Part of a small language model's weights: vocabulary 4096.
MLP neurons of a small language model. Each row is named by its layer, matrix (gate and up: input weights) and neuron, and shows model dimensions 32-95. Each number is 50 + 15 x the weight over its row's rms, rounded and kept within 0 to 99. A neuron's up and down rows have the sign that makes its largest values positive.
After each neuron's rows, "fires after" lists the tokens most often just before its 100 highest values on Wikipedia text that the model never trained on.

L3.gate172:57 68 53 59 53 64 50 35 65 31 60 45 74 60 55 40 54 44 76 45 79 44 46 23 59 37 54 47 32 25 38 58 69 73 65 47 68 40 57 17 23 39 33 32 32 18 46 48 69 50 45 55 43 38 75 23 58 45 54 46 52 34 36 58
L3.up172:29 59 34 73 38 77 24 49 28 44 24 58 45 48 72 59 35 61 51 46 26 30 57 61 57 49 74 49 57 30 64 46 62 41 55 49 32 46 45 52 63 50 38 62 67 53 07 49 45 53 48 29 43 66 77 46 47 53 55 45 42 58 60 44
fires after: " B", "s", "S", " S", "B", " T"

L4.gate167:58 34 58 47 55 78 58 21 91 72 59 46 49 59 59 57 38 52 47 63 47 52 55 48 51 31 58 72 69 63 31 62 35 44 73 49 36 43 35 53 50 49 59 28 56 48 40 43 84 64 83 69 55 55 55 68 54 47 66 26 63 70 50 68
L4.up167:35 42 49 66 52 75 40 26 71 52 72 43 37 40 54 52 55 40 43 45 58 81 66 23 33 70 67 49 49 45 27 51 41 78 53 47 49 48 32 62 52 62 64 56 52 41 31 50 72 57 35 48 61 36 58 66 89 45 32 22 52 62 51 55
fires after: " |", " Result", "%", "ts"

L4.gate657:57 27 50 45 68 54 66 43 33 68 59 51 53 62 46 60 40 46 46 81 45 69 13 42 63 59 51 35 49 50 68 54 28 34 45 65 62 56 21 58 50 34 44 40 32 45 60 68 75 47 32 34 31 43 18 64 59 53 56 43 45 51 48 67
L4.up657:42 34 55 63 58 47 75 52 33 69 78 46 44 46 54 28 38 55 51 61 68 54 41 30 45 68 43 45 40 57 54 35 52 38 13 35 56 50 61 65 41 58 39 24 32 75 30 56 51 39 53 56 34 69 69 14 37 63 34 47 64 66 41 56
fires after: " (", " is", " B", " T", " was", " c"

L4.gate549:66 62 15 33 47 42 19 42 50 34 32 41 58 47 40 70 73 47 12 57 48 57 53 23 65 58 63 45 65 37 56 36 50 56 55 62 45 43 47 41 36 58 58 64 56 44 35 65 52 33 50 66 50 91 52 52 82 62 32 52 40 48 65 54
L4.up549:29 33 21 69 42 55 32 29 70 45 50 42 50 27 49 53 56 37 40 44 43 61 68 23 52 56 73 59 54 38 65 46 57 45 75 69 79 45 71 42 22 78 41 56 77 50 27 67 67 48 49 34 42 49 62 33 61 20 55 49 51 60 35 41
fires after: " K", " B", " M", "k", "as", " T"

L3.gate715:41 48 41 45 57 47 21 41 35 46 55 68 38 53 67 49 46 51 36 47 41 57 47 25 67 34 65 32 77 65 81 68 63 54 71 64 59 41 53 66 49 33 57 29 58 61 34 49 62 43 41 62 60 18 44 60 50 21 28 29 51 57 76 32
L3.up715:67 44 57 42 57 79 56 50 35 58 42 69 54 18 42 58 62 35 27 34 75 55 24 61 81 56 63 67 53 34 47 47 44 60 67 51 52 99 56 33 42 44 72 46 88 57 38 50 32 48 16 50 46 26 63 61 42 12 41 34 22 35 18 47
fires after: " P", " p", " O", " Cor"

L3.gate234:51 51 39 48 51 59 72 20 67 61 55 76 57 29 58 80 67 39 50 64 54 40 42 80 25 21 61 54 53 67 53 30 33 60 47 64 46 46 36 37 55 58 49 60 41 75 55 28 50 42 35 69 67 45 65 25 54 47 46 62 73 48 65 48
L3.up234:43 61 56 71 42 54 39 71 56 28 54 64 56 31 59 53 75 26 59 49 48 44 11 40 38 42 34 40 84 22 50 37 42 42 43 75 41 79 52 44 60 56 60 72 58 47 49 65 34 38 30 40 78 62 58 56 73 38 38 34 48 25 85 49
fires after: " No", " dec", " p", " P", "iss", "ap"

L7.gate514:70 56 70 56 44 40 47 47 27 41 49 86 40 51 54 52 79 73 60 40 47 68 17 57 58 35 67 19 16 38 40 55 52 48 52 55 35 64 51 53 39 56 71 54 59 52 66 55 45 38 49 47 32 50 57 51 39 49 38 63 49 66 54 52
L7.up514:60 40 46 54 48 69 76 55 51 69 59 42 42 74 40 59 56 80 67 39 16 53 74 06 78 29 61 62 57 51 46 50 19 51 45 66 45 50 59 63 46 49 42 37 64 56 55 50 45 59 53 45 17 60 58 51 29 54 48 77 60 65 54 51
fires after: "1", "5", "0", "4", "9", "6"

L7.gate156:77 67 35 57 54 72 32 70 63 67 51 53 54 34 57 69 24 65 65 70 60 58 59 65 49 48 54 69 40 29 47 64 79 67 59 62 34 59 47 65 63 70 34 54 68 90 40 82 43 20 23 54 59 35 45 31 46 50 48 46 42 76 36 44
L7.up156:46 24 49 76 44 34 75 52 53 51 42 57 33 34 45 54 44 44 35 61 23 68 65 46 53 57 31 57 41 41 33 50 29 51 32 67 61 57 57 26 60 44 44 49 47 67 56 40 42 49 56 20 51 51 40 34 30 57 61 82 36 24 53 60
fires after: " ", " |", ":", " Total", "–"

L3.gate510:48 49 62 69 30 62 54 30 22 31 58 41 48 22 63 45 64 64 25 66 45 69 50 53 50 50 50 67 59 23 37 51 43 31 68 73 73 28 89 47 22 68 57 48 74 33 33 65 47 48 44 22 54 42 69 66 67 67 41 57 66 84 47 44
L3.up510:34 72 33 40 70 47 21 52 35 40 48 35 23 59 50 67 53 21 57 57 31 61 63 30 52 46 25 56 40 41 51 73 37 41 73 58 62 49 51 23 58 56 46 51 55 66 45 72 65 29 26 40 69 62 62 45 56 81 51 56 43 61 49 00
fires after: " b", " B", "b"

L4.gate44:36 67 52 55 44 23 30 69 50 37 38 42 64 44 49 29 43 65 35 59 58 42 27 59 43 48 29 50 78 56 48 63 82 29 55 52 54 42 37 49 69 54 42 27 65 53 38 60 29 53 61 60 46 44 19 55 51 32 53 77 45 48 42 55
L4.up44:71 52 39 59 53 50 55 45 49 63 36 42 24 57 43 45 42 45 12 65 32 53 36 22 50 44 69 33 62 50 45 50 55 58 77 38 72 41 31 53 40 59 62 57 67 51 45 48 42 58 43 51 39 27 23 48 61 77 53 23 65 49 76 51
fires after: " N", " M", " A", " R", " B", " D"

L3.gate763:42 56 45 51 47 37 39 54 26 59 60 36 61 46 95 47 71 34 46 59 53 48 51 72 79 53 39 43 57 33 57 54 33 34 55 53 44 59 42 51 58 77 82 65 52 46 52 24 30 66 34 44 64 28 51 48 63 81 63 50 41 31 80 47
L3.up763:78 66 51 47 62 60 71 52 67 46 59 42 58 59 69 20 69 33 53 13 41 59 35 34 74 65 22 52 60 50 46 36 43 30 53 21 50 55 57 41 70 47 34 40 37 47 36 23 52 39 36 29 58 28 76 39 46 53 37 53 08 49 60 44
fires after: " |", "|", "-", " as", " was"

L7.gate434:60 43 46 56 80 57 41 39 55 62 61 38 52 34 64 28 72 19 42 53 40 30 39 65 53 37 48 38 80 34 20 42 34 55 60 33 69 51 25 53 92 47 50 55 24 77 64 64 49 47 51 37 43 58 62 66 38 59 50 49 45 57 34 42
L7.up434:58 74 72 59 84 38 54 40 66 40 72 45 59 45 79 29 55 12 44 48 34 44 51 46 56 36 61 57 70 31 22 40 28 54 35 40 24 36 33 75 74 39 37 80 62 45 63 46 56 30 39 36 52 78 42 64 42 55 41 78 47 29 68 47
fires after: " |"

L7.gate627:36 22 28 69 40 36 64 56 43 60 82 46 43 54 76 36 43 52 64 49 81 58 45 43 67 35 43 26 62 53 32 52 16 41 64 42 17 69 28 58 50 31 57 24 64 33 70 51 56 48 27 51 41 49 19 28 61 54 37 47 35 45 64 48
L7.up627:49 46 63 59 50 55 62 58 60 54 43 56 41 44 36 41 48 49 60 32 60 55 45 44 33 80 56 42 47 22 53 66 25 36 47 50 59 58 48 31 49 40 47 46 33 57 55 35 68 40 37 56 59 56 35 50 56 41 62 62 46 53 64 36
fires after: "\n", " |\n", ")\n", " ENG", ":\n", "s"

L3.gate170:85 50 55 76 53 66 58 37 40 71 28 73 53 57 06 46 52 46 45 36 56 76 61 66 66 51 61 65 41 62 53 57 67 66 94 60 60 52 22 52 59 49 64 77 51 31 78 45 40 59 53 14 54 48 39 21 51 50 54 66 56 41 56 55
L3.up170:51 50 52 65 70 46 52 24 56 45 56 73 54 52 53 42 49 18 24 63 75 30 73 60 61 32 38 60 42 42 65 67 23 53 53 74 27 57 36 56 67 24 64 58 29 87 52 56 35 29 36 63 32 61 58 28 30 76 43 61 35 52 59 49
fires after: " B", "B", "M", "S", " Ar"

L3.gate290:47 54 46 44 43 45 52 54 62 50 71 54 68 51 75 43 52 71 24 46 57 53 29 49 58 64 32 55 61 48 51 67 54 57 55 57 38 52 72 80 41 56 32 55 36 22 32 72 46 58 65 64 25 67 26 72 76 68 24 83 72 43 60 63
L3.up290:44 33 49 63 30 75 30 60 68 43 74 60 49 26 89 52 52 62 71 36 61 56 58 56 66 29 47 40 79 65 30 29 41 42 74 28 45 65 38 43 40 36 55 67 42 16 11 66 50 60 45 59 61 23 38 43 61 45 47 48 52 28 49 54
fires after: " F", ".S", " M", " W"

L3.gate450:36 53 61 45 75 59 42 69 63 71 47 22 50 31 46 38 52 44 41 35 35 30 49 32 66 64 45 61 51 47 46 64 57 38 64 38 36 80 62 65 75 44 54 20 41 65 60 31 65 88 32 87 54 43 16 63 45 41 81 59 35 26 38 36
L3.up450:43 33 68 56 66 60 78 40 70 61 66 60 27 43 50 64 53 61 28 26 55 57 58 62 57 72 44 69 36 34 59 43 60 57 41 14 62 70 39 38 42 17 24 53 52 49 63 52 38 39 64 55 48 64 43 58 51 40 55 45 64 42 57 54
fires after: ")\n", "\n", " pre", " N", " place", " Z"

L3.gate262:59 32 31 46 55 48 81 51 66 52 50 39 68 50 46 54 53 58 25 60 59 57 57 47 50 61 63 77 47 44 59 67 44 68 40 60 73 49 54 50 42 48 83 31 55 74 46 58 59 56 40 50 22 60 35 75 85 48 57 59 74 51 51 37
L3.up262:56 88 41 47 60 41 59 51 29 65 35 52 49 57 22 76 76 47 54 26 39 45 58 85 65 57 72 53 43 31 39 72 47 32 58 44 56 52 52 69 62 41 83 32 16 32 46 48 54 38 49 44 57 47 33 55 58 48 32 61 40 38 40 26
fires after: " R", " S", " Cle", " b", " acc"

L3.gate401:59 53 35 69 47 60 69 34 29 42 51 24 35 46 53 53 43 63 48 40 50 56 65 48 65 73 61 41 42 62 27 37 10 54 20 41 48 39 39 58 44 31 49 64 44 60 60 29 74 41 51 27 48 43 36 51 49 39 32 36 57 21 58 53
L3.up401:61 49 32 77 49 72 36 56 32 47 61 34 39 75 60 51 64 61 62 38 18 40 69 48 38 37 60 56 39 41 72 44 66 44 41 22 54 53 47 65 29 48 58 45 28 78 34 53 76 48 63 33 41 45 83 45 73 29 52 47 54 52 51 16
fires after: "\n\n", " at", "\n", " |\n\n", " of"

L3.gate580:68 51 43 63 57 00 45 73 36 75 73 56 59 31 32 54 59 52 63 60 63 33 57 60 46 45 43 54 52 46 71 59 71 37 52 42 43 37 22 56 23 48 45 35 59 63 54 67 39 57 55 73 36 64 43 75 65 47 82 44 31 66 36 78
L3.up580:40 53 52 47 12 63 72 67 47 22 52 47 42 27 62 46 39 55 55 31 35 44 53 47 63 68 26 71 59 46 56 34 40 36 35 48 36 56 45 54 46 56 40 45 79 74 69 64 51 46 60 48 54 35 25 71 54 25 59 45 26 45 49 64
fires after: " D", " d", " E", "D", " the"

L7.gate373:40 60 59 68 71 56 37 31 31 57 58 49 33 47 55 47 65 39 72 54 65 45 52 52 54 20 71 46 30 63 61 46 39 52 49 56 48 46 45 29 50 28 52 72 40 51 56 69 51 34 20 56 62 34 48 62 25 56 55 70 28 61 35 46
L7.up373:36 54 30 58 50 61 62 27 21 53 86 50 68 35 76 36 38 56 47 49 40 88 73 53 54 39 52 53 32 45 47 21 53 29 50 65 66 89 60 40 41 37 26 51 69 31 36 61 77 28 31 41 74 58 39 51 29 49 71 26 68 48 67 40
fires after: " ", "–", " l", " s"

L7.gate382:57 63 54 36 59 53 68 63 51 49 27 38 51 46 47 43 64 55 89 62 00 41 29 51 33 31 43 39 35 54 66 70 28 52 39 47 48 19 57 61 33 48 63 38 46 43 45 50 80 33 21 64 38 41 57 36 41 71 59 26 58 39 48 56
L7.up382:54 28 45 21 55 22 40 58 64 31 68 41 37 25 29 75 36 74 04 58 46 66 56 34 48 28 54 05 70 55 39 84 58 39 45 42 35 67 38 40 62 57 41 62 31 28 45 41 71 52 53 26 48 72 55 48 38 51 39 48 66 35 55 37
fires after: " |", "°N", ";", " of", "2", "8"

L7.gate148:35 57 43 65 57 49 25 71 58 66 34 43 43 80 88 77 54 41 73 76 39 49 46 68 82 53 51 36 74 64 46 68 65 67 44 62 48 51 57 48 62 61 51 56 65 88 54 55 42 48 31 57 45 73 60 80 26 69 57 51 56 55 60 49
L7.up148:27 64 41 45 42 38 23 53 28 42 55 72 57 46 50 68 35 39 50 52 66 67 78 37 57 32 33 72 47 60 36 67 57 41 64 70 61 41 99 48 33 41 43 74 58 22 53 58 67 11 51 57 72 28 58 60 64 54 50 41 48 53 54 39
fires after: " ", "–", "av"

L3.gate229:36 41 43 36 79 61 44 62 36 49 35 55 54 54 33 73 54 59 27 60 55 41 44 37 57 50 36 28 46 22 20 60 36 49 70 46 71 56 23 27 65 54 49 56 54 51 48 68 71 58 39 52 40 22 65 24 25 46 40 47 61 75 46 74
L3.up229:57 66 34 54 48 72 56 61 69 64 79 65 69 53 25 46 74 41 39 32 46 33 61 66 61 55 42 42 52 12 87 55 44 63 48 19 62 46 58 32 26 34 44 72 58 59 56 47 61 68 61 45 60 51 78 48 38 37 68 70 31 40 67 59
fires after: " P", " p", " at", " At"

L7.gate615:52 72 75 22 61 58 49 42 45 50 55 74 64 28 53 36 37 14 67 43 36 64 55 44 62 52 48 69 54 68 38 46 38 84 20 69 57 10 36 64 42 39 51 20 55 36 57 39 59 52 60 58 44 34 59 70 55 69 58 58 41 44 53 51
L7.up615:52 47 44 56 46 58 30 35 45 23 47 51 71 56 64 23 23 40 25 48 53 71 44 63 46 59 66 40 43 61 37 43 40 47 62 41 34 36 56 59 57 50 80 73 42 46 72 70 61 53 55 19 66 42 68 55 67 53 32 46 88 14 49 35
fires after: " |"

L3.gate22:54 54 85 26 53 63 67 27 46 77 62 54 65 34 52 65 65 31 50 41 50 51 59 48 57 10 46 36 51 38 76 44 56 67 59 66 47 43 61 48 74 65 31 63 51 43 62 40 28 46 28 69 52 21 39 54 47 51 78 93 68 34 44 22
L3.up22:35 55 56 44 54 82 50 80 42 47 33 56 48 54 44 50 66 54 50 52 26 61 78 65 66 43 36 27 53 41 57 42 27 62 24 55 40 45 40 24 43 55 00 58 41 60 58 39 59 63 40 49 64 67 54 42 26 33 38 43 47 42 47 48
fires after: " Mar", "B", " U", " L", " V", "″N"

L7.gate763:31 84 43 54 50 75 30 91 44 56 35 58 53 35 68 71 50 49 63 53 42 50 45 55 46 58 77 51 37 40 76 59 28 78 73 49 57 50 59 57 31 50 42 50 46 55 52 73 39 31 88 33 49 39 26 65 56 53 34 68 73 72 52 73
L7.up763:46 46 47 66 40 27 78 37 59 52 31 37 52 56 54 64 41 30 48 72 49 45 15 57 69 48 46 54 46 37 51 62 53 52 60 44 63 30 44 46 63 50 47 51 77 21 48 53 43 55 21 45 65 84 46 66 41 37 56 49 73 41 59 43
fires after: " in", " the", " late", "th", " early"

L4.gate417:41 50 59 52 57 49 32 59 48 36 47 27 49 69 64 38 47 71 40 56 44 12 56 67 59 34 30 67 39 34 44 34 28 77 51 57 56 62 63 52 83 48 42 47 50 38 44 52 51 62 65 64 56 77 44 64 35 28 14 58 36 44 70 38
L4.up417:64 45 42 69 35 47 61 80 48 52 57 63 32 39 31 62 74 47 46 30 55 35 69 38 49 20 41 61 59 38 75 48 41 63 24 57 70 41 36 53 41 28 37 58 31 74 54 62 45 64 45 42 35 42 76 58 54 74 34 68 35 64 43 61
fires after: " W", " w", " F", "ol", "w", " U"

L7.gate219:47 42 38 55 46 38 50 49 51 77 34 54 73 62 40 25 56 49 44 61 54 53 46 50 44 43 54 25 73 66 25 41 46 51 66 78 44 43 23 78 54 88 48 68 34 41 92 43 29 44 24 17 54 55 38 67 42 38 23 50 33 28 53 55
L7.up219:37 33 24 59 24 48 52 56 29 24 44 51 58 26 64 55 66 45 13 71 50 60 53 46 40 38 57 44 60 50 46 21 58 38 52 36 54 18 24 46 82 61 46 58 57 41 78 52 53 20 44 62 59 69 58 57 52 54 46 64 40 51 46 38
fires after: " |", " on", " –", " June", " February"

L7.gate377:54 47 40 56 27 49 65 45 25 56 62 69 77 56 52 38 50 54 52 55 48 65 47 64 43 37 44 47 37 87 41 43 49 72 68 28 72 39 41 28 57 82 60 61 27 50 20 66 59 72 46 64 67 73 75 69 34 44 44 51 45 44 74 38
L7.up377:32 63 64 49 68 53 65 35 65 49 62 52 52 59 73 57 72 45 36 56 54 40 53 66 71 36 47 61 62 29 57 41 53 58 27 61 36 35 62 61 49 54 55 73 47 57 89 57 63 42 65 68 56 75 23 64 55 59 69 64 68 59 46 35
fires after: " on", "On", " |", " November", " July", " December"

L4.gate548:53 51 58 61 91 27 52 88 29 45 39 78 27 62 43 42 56 64 71 51 76 36 50 55 36 37 33 64 48 34 69 53 43 59 70 60 47 44 47 72 63 62 53 50 85 63 69 40 56 34 30 77 58 60 85 71 47 45 34 31 64 71 68 34
L4.up548:49 37 43 63 43 33 68 61 28 41 47 22 46 54 68 81 36 27 50 23 28 40 23 53 46 50 50 63 45 80 58 45 45 38 40 36 00 58 39 61 39 55 52 39 47 49 50 59 34 52 26 56 50 46 57 22 34 49 43 46 71 57 56 74
fires after: " (", "0", "2", "aged", "1", " so"

L7.gate656:73 59 45 36 44 51 56 83 20 45 62 45 44 40 91 50 48 59 44 46 66 67 55 56 37 49 43 27 42 33 64 65 33 62 36 31 60 46 77 69 43 36 53 35 45 70 49 42 67 41 47 47 47 69 53 52 38 40 40 42 63 52 72 65
L7.up656:08 46 63 49 54 54 50 59 60 44 69 49 25 47 24 46 58 65 52 50 47 45 65 64 32 49 28 47 87 46 32 32 23 68 57 45 20 41 37 50 63 36 63 52 43 47 19 35 62 79 56 48 67 47 31 41 37 52 48 31 44 39 22 60
fires after: " ", " |", "."

L3.gate639:62 21 70 53 54 59 60 42 46 78 78 25 47 62 47 42 44 34 36 71 40 55 65 31 77 44 77 35 65 50 68 64 57 57 64 52 37 30 47 60 29 61 55 50 63 40 72 44 67 56 46 39 43 46 36 47 47 22 66 51 52 67 61 56
L3.up639:46 52 58 57 28 69 58 71 45 40 47 27 64 43 61 55 97 45 57 79 61 65 53 27 60 18 45 34 70 53 63 59 59 48 33 20 46 66 67 59 73 61 41 64 43 41 57 43 61 38 54 56 42 47 40 54 46 53 44 60 44 24 38 29
fires after: "°N", "″N", " ", " occ", "ag", "b"

L3.gate638:46 69 61 77 50 49 49 56 52 77 29 49 64 22 64 55 43 31 26 60 68 48 44 51 50 39 45 40 42 62 42 69 32 48 61 76 59 61 46 61 43 32 47 74 48 65 49 49 32 24 31 60 58 64 58 27 74 69 53 45 39 39 52 52
L3.up638:45 51 51 32 49 55 88 67 60 57 25 69 37 47 32 40 47 43 69 89 39 56 67 59 66 48 40 44 53 55 54 58 57 34 40 26 47 51 48 41 61 52 55 51 56 58 28 40 64 65 29 25 52 50 72 25 54 68 73 71 23 49 54 74
fires after: " b", " B", " f", " C", "B", " t"

L4.gate344:61 53 60 62 49 46 54 38 40 51 44 83 53 50 99 40 63 31 49 68 43 40 40 68 51 46 73 49 61 37 60 50 33 48 62 60 64 35 49 51 26 61 63 52 43 37 37 41 59 01 54 50 36 55 34 50 41 57 20 31 35 47 23 60
L4.up344:48 34 64 47 41 67 45 54 53 48 69 72 68 44 71 53 40 27 58 58 50 46 40 52 83 66 54 58 59 67 48 62 61 59 64 93 61 32 42 39 29 49 80 68 50 30 69 48 52 44 60 82 56 64 24 45 70 34 48 37 65 77 53 23
fires after: " the", "The", " his", " in", " The"

L3.gate129:51 56 31 72 44 54 43 44 85 53 65 64 61 57 72 46 33 68 46 44 34 38 38 45 91 63 42 46 22 61 27 53 50 45 60 51 35 57 34 31 56 43 51 44 40 57 28 60 59 34 42 32 28 27 26 50 63 59 37 63 40 77 46 44
L3.up129:33 54 41 42 48 43 59 68 64 63 53 53 63 70 53 53 39 52 20 59 43 53 41 44 77 56 13 38 48 47 29 45 57 49 76 47 48 58 29 53 36 64 61 41 54 58 34 50 41 70 68 42 59 38 30 33 64 66 37 63 45 49 56 49
fires after: " M", " F", " (", "an", "M", "uc"

L4.gate8:11 43 40 56 75 44 58 58 25 39 79 53 37 62 40 57 41 42 59 56 46 20 38 34 47 62 54 28 65 32 55 58 51 82 41 51 63 38 64 36 53 58 52 57 58 59 41 36 41 29 38 69 50 64 29 79 48 39 17 28 55 76 47 57
L4.up8:37 50 38 37 41 68 60 38 57 51 37 42 53 23 58 54 44 43 57 47 34 34 62 35 42 63 72 40 71 54 68 54 30 45 33 32 31 38 30 36 51 55 09 59 45 44 51 57 62 57 38 60 40 65 42 46 96 51 12 69 41 61 63 43
fires after: " D", " W", " Ma", "-", " d"

L3.gate625:63 49 51 60 41 56 25 50 40 43 33 66 57 22 54 48 56 71 96 61 26 63 42 61 44 68 66 45 72 33 57 73 58 58 43 58 57 57 44 63 43 59 64 33 53 52 48 64 61 42 54 46 89 54 38 51 44 34 70 43 48 61 49 61
L3.up625:46 35 43 63 53 36 50 71 66 52 47 54 24 50 42 73 27 59 76 58 11 21 62 55 55 70 54 39 74 60 49 62 53 43 54 44 67 67 54 53 38 50 37 32 52 35 74 41 30 61 34 19 45 30 39 70 73 56 51 43 31 48 44 53
fires after: " D", " d", " Z", "D"

L3.gate566:60 49 51 43 76 52 48 34 57 38 49 75 58 16 57 55 48 56 41 42 60 54 38 46 43 54 49 65 46 57 43 57 45 52 61 51 30 29 76 45 57 48 71 43 51 65 54 33 34 75 50 18 49 43 40 69 43 59 30 08 45 65 67 51
L3.up566:61 34 32 24 55 54 58 61 70 69 58 72 29 61 43 62 48 42 34 72 43 44 31 55 58 48 30 47 50 80 43 58 40 55 40 64 68 22 25 19 49 57 52 68 36 66 41 32 68 66 67 52 61 52 45 52 63 57 35 42 22 42 52 41
fires after: " B", " F", " con", " W", " b"

L3.gate253:58 49 67 74 61 20 37 57 81 65 61 33 52 57 46 40 59 73 63 40 43 60 53 58 71 39 62 15 58 55 64 66 67 37 31 40 39 46 41 23 72 36 53 34 39 49 20 60 68 32 35 58 31 33 48 42 76 57 41 33 53 54 46 65
L3.up253:61 55 51 53 46 41 54 62 38 61 68 55 73 45 32 42 58 80 44 69 27 54 49 70 63 34 56 58 71 41 58 40 36 21 35 36 46 48 71 20 55 67 38 58 44 70 32 64 74 34 48 42 52 59 37 65 53 41 42 34 49 32 43 24
fires after: " U", " the", "U", " Department", " Party", " E"

L3.gate686:41 82 30 60 32 57 46 50 47 42 35 54 58 44 49 68 65 57 56 63 34 66 24 56 37 48 39 42 42 52 73 80 45 30 56 38 33 63 07 44 25 77 36 40 53 57 25 47 36 58 37 46 37 50 59 29 58 33 30 43 36 59 35 55
L3.up686:60 68 39 60 47 16 84 69 49 45 55 77 78 51 50 52 62 22 42 36 66 39 55 78 38 69 60 57 47 38 80 61 39 65 29 51 43 77 60 61 49 44 58 29 55 50 46 09 28 42 51 39 55 48 61 32 63 40 60 31 41 52 60 36
fires after: " D", " P", " p", " Le", " d"

L3.gate623:62 83 48 59 52 25 54 46 40 51 79 78 45 56 46 51 45 58 76 75 66 41 65 32 51 44 56 44 48 83 38 50 71 55 50 36 28 19 13 44 53 48 35 49 43 58 52 54 48 49 40 41 39 38 37 28 79 36 51 38 50 59 50 24
L3.up623:71 12 60 32 64 60 34 51 53 60 55 68 51 37 27 58 49 49 39 76 42 57 51 47 45 53 51 54 16 65 29 46 27 55 51 51 41 44 78 58 47 52 46 53 30 46 74 39 55 37 72 57 31 68 53 46 51 75 45 49 34 68 43 54
fires after: " the", "-", " a", " w"

L3.gate301:48 45 50 57 72 40 70 40 56 63 50 53 41 50 48 51 53 43 67 82 26 38 82 48 77 59 71 34 37 51 56 41 55 20 35 42 55 43 55 62 30 47 43 29 33 66 60 56 39 59 48 43 35 77 70 54 50 53 31 75 28 55 54 92
L3.up301:58 17 49 51 55 42 60 26 53 35 31 62 17 19 45 52 45 44 69 40 44 46 63 68 66 52 50 37 33 59 51 63 77 35 60 45 57 58 25 61 57 32 71 35 50 56 80 50 25 28 56 36 47 60 59 32 48 53 55 26 18 20 42 38
fires after: ".\n", "\n", ")\n", "\n\n", ")\n\n", " days"

L3.gate393:50 61 56 63 50 58 22 42 60 40 42 44 52 25 55 24 23 47 35 54 47 39 54 65 55 45 50 40 46 45 28 87 51 33 88 79 60 35 42 28 52 53 19 49 65 86 51 36 55 53 48 64 37 24 33 38 46 48 39 47 33 53 34 58
L3.up393:85 39 39 44 66 36 37 40 61 61 88 32 64 53 49 57 35 76 61 50 55 76 58 40 32 62 56 33 54 35 45 66 48 60 60 64 57 55 50 34 58 32 53 55 53 46 40 49 41 48 46 53 51 24 54 35 34 46 56 85 45 70 66 50
fires after: " B", " M", "R", "al", "B", "M"

L3.gate457:42 25 51 57 43 29 48 53 35 50 74 48 65 41 38 44 81 49 35 62 89 58 35 58 93 41 44 22 72 48 66 43 60 69 36 43 66 20 55 42 45 63 38 40 38 31 34 35 59 28 45 58 39 32 38 36 73 45 14 49 58 35 49 49
L3.up457:50 78 40 45 50 48 48 29 40 56 82 34 40 56 55 57 68 41 40 61 54 47 50 23 44 32 37 48 52 27 65 63 29 59 37 44 76 41 38 35 77 70 33 07 51 41 50 44 17 57 41 80 56 49 49 42 58 60 74 28 37 61 51 33
fires after: " T", " M", " C", "″N", " c", " occ"

L3.gate168:47 40 58 38 59 59 62 60 61 62 49 34 54 75 22 66 41 31 29 44 65 45 51 74 67 59 50 42 45 65 45 59 55 41 38 55 71 38 31 50 54 58 52 59 55 43 70 48 56 31 61 48 33 43 48 46 52 13 57 43 34 41 82 55
L3.up168:53 33 32 38 65 53 81 47 83 46 51 34 65 64 36 47 42 38 30 44 43 43 67 57 44 22 28 46 58 19 69 41 62 57 45 50 28 47 55 50 50 40 42 53 42 66 75 43 45 55 70 30 61 38 19 27 30 38 52 38 43 57 45 66
fires after: " Mar", " Cor", " L", " l", " sup"